Weights of a small GPT-style language model, trained from scratch on English Wikipedia.
Architecture: RMSNorm before each block, rotary positions, untied embeddings, normalized queries and keys.
Training: a variant of Muon for these matrices, 786M tokens, 5993 steps.
MLP neurons of a small language model. Each row is named by its layer, matrix (gate and up: input weights) and neuron, and shows model dimensions 0-63. Each number is 128 + 32 x the weight over its row's rms, rounded and kept within 0 to 255. A neuron's up and down rows have the sign that makes its largest values positive.
Before each neuron's rows, "fires in" lists the words (lower case) most often at its 100 highest values on Wikipedia text that the model never trained on; "fires after" lists the tokens most often just before its 100 highest values on Wikipedia text that the model never trained on. A number after a token or word is its count.

fires in: "9" 23, "10" 18, "11" 15, "13" 11, "chart" 7, "started" 4
fires after: "| " 56, "; " 12, "st" 7, "ch" 6, ": " 5
L4.gate700 [136 157  78 183 159 161 105 141 146  75  61  95 183 132 101 101 132 129 126 127 137 118 101 117 130 110 123  68 139 111 117 100 124 107  97 104  73 175 131  88 114 106 137 103 105 116 131 127 128 108 124 163  94 183  93  94 120 117 108 112  96 141 152 127]
L4.up700 [146 123 113 132 159 224 100 171 118 134 148 124 128 116 111 150 117 105  77  77 153 142 139 151 128 136  84 120  75 104 144 124 111 125  75 116 143 120 133 197 117 185 159 104 158 128 104  86 142 127 110  62 123 129 111 150 110  78 138 140 208 144 114 181]

fires in: "the" 74, "s" 4
fires after: ", " 18, "of " 16, "200" 8, "won " 6, "at " 4
L10.gate159 [161 130 148  80 174 113 105 119 130  92 155 105 129 100 170 135 150 104 149 143 111 142 119 126 112 110 150 169 214 157 134 101 143 130  98 185 178 128 121 124 116 175 176 171  75 129 137 133 165 164 215 118  72  98 130  83  68 114  74 136 119  98 122 140]
L10.up159 [191 110  97  93 123 113 114  74 106 149 156 141 114 185 130 161 162 132 130 106 139 199 142 171 128 136 141 135 108 112 127 116 108  74 141 147  72 143 164 154 167  88  66 113 153 117 167 143 134 174 168  90  82 117 135 103  77  75  65 162 111 155 123 186]

fires in: "as" 39, "with" 14, "including" 12, "like" 11, "certified" 4, "includes" 4
fires after: "such " 21, "well " 14, "along " 14, ", " 9, "Cer" 5, "cer" 4
L2.gate130 [ 29  83 103 145 105 142 139 154  67 141 124 108 106 143 132 101 147 126 107 155 112 166 162 172  64 122  97 103  76 169 107  91 100 137 131 143  80 137  93 113  71 166 103  87  83  59  90  81 114 110 166 131 113 125 121 104 107 141  85 131 136 130  95 125]
L2.up130 [ 87  84  88 123 146  96  90 157 115 152 132 116  62 120 104 119 133 135 172 114  99 120 122 151 117  89  82 134  73 208 146 175  48 141 136 105 130  80  87 146 137 102  72 115 100 147 132 112 130 116 203  86 132 140  89 105 138 147 141 101 116 141 156  89]

fires in: "a" 42, "in" 9, "more" 8, "bailey" 7, "an" 7, "less" 5
fires after: "in " 21, ", " 13, "B" 8, "for " 7, "is " 5
L7.gate749 [158 121 173 101 166 159 144 163 136 106 185  65 121 132 132 135 159  60  88 139  53  97 128 115 189 122 144 115 100  91 102  88 149 150 145 129 116 190 131 165 178 158  98 157 114 157 112 132  93 117 106 139 141 109  95 201  97 112 119  80 113 138 181 136]
L7.up749 [ 92 123  51 113 132 134  93  57 146 162 152  81 143 175 112 133 174 176 131 176 162 146 135 114 123 139 130 109 146  92 103 149 108 108 127 169  89 114 195 139  99 223 100 130 139 111 113 127 135  48  86 103 134 121 121 147 105 139 104 106 134  74 131 105]

fires in: "the" 77, "of" 11, "s" 7
fires after: "was " 24, "as " 12, "one " 11, "is " 10, "of " 10, "'" 7
L6.gate210 [112 115 111 131 167  95 116 176 159 105 113 120 192 122 144 121 122 155 140 119  80  70  30 159 107 127 120 101 191  93 101 159 174  92 168 128 140  77 111 143 182 170 113 168  75 139 129 110  63 129 198  92 143 156  98 162  64 145  96  91 151 169 130 128]
L6.up210 [115 125 171 115 159 151  89 113 141 120 162 131 127  94  51 132 116 150 110  98 109  98  54 121 125 110 137 138 155  79 120 134 106 127  93 145 140 102 121 154 163 159 146  89 165 101  70 162 162  66 157  77 110 102 102 107 118 114 149  82 122 144  92 134]

fires in: "with" 58, "in" 7, "causing" 4
fires after: ", " 60, "ca" 8, "ted " 4
L6.gate611 [161  97 143 119 145 153 109 149 130 118 175 138 122 146 151  85 202  89  36  86 144 126 180 110 128 104 132 102 110  68 121 137 103 101 140  73 133 187  80 157 116  84 134 151 139 116 111 121 102  63  95 150 143 140 110 144 105 175 163  61  95 169  89 123]
L6.up611 [124 113 115  66  91 100 131  88 133 137 158 109 149 159 184 137 103 156 107  80  90 151 125 146 168 103 123  76 159 122 111 163 100 124 178  90  96 175 153 157  85  73 138 122 112 116 115 129 149 131 180  91  78 120 160 102 180 145 132 103  62 169 139 161]

fires in: "his" 54, "s" 24, "her" 6, "their" 4
fires after: "'" 24, "on " 8, "in " 8, ". " 7, "to " 6, "of " 6
L10.gate132 [166 116  98  95 133 115 106  92 143 173 137 169  82 175 207 131  96 169 159 188 128 138 182 124 102  98 107 136 166 174  83 102  98 103 154 122 119 135 123 163 107 124 137 127 161 134  27 121 111  96 114 147  98 109 150 139 130  74 111 151 125 117 115 166]
L10.up132 [145 132 172 164 119 141 167 124   8 115 124 140 223 168 160 159 202 132 158 132 147  91 147 173 115 152 147  73 104 110 109  88 128 106 148 131 115  85 202 118 130 154 125 154 130 122 140 175 153 118 178  67 121 136 114 137 144  98 109 153 145  43 143 108]

fires in: "the" 37, "his" 20, "her" 16, "their" 9, "its" 7
fires after: "and " 34, "with " 28, "With " 7, ", " 4
L6.gate123 [101  67 117 134  86 140 104  98 180  91 123 124 132 150 109 118 110 136 102 162  91 120  69  97 180 136 167 143 119  61 105 145  68 143  81 166 151 113 104 113 113 128 104 151 128 126 143 147 199 140 181 134 151 110 145 130 162 102 117  79 161 149 106 213]
L6.up123 [133  93 147 137 144 160 131 153  46  83 155 160 161 122 185 119 149  98 149 157 120 149  78  83 141 127 147 137  86  89 127 107 125 104 122 170 137 133 206 171 153 128 200 103 132 157 151  74 115  89 152 134 137 154 121 122 125  46 147  84 140 152 190 101]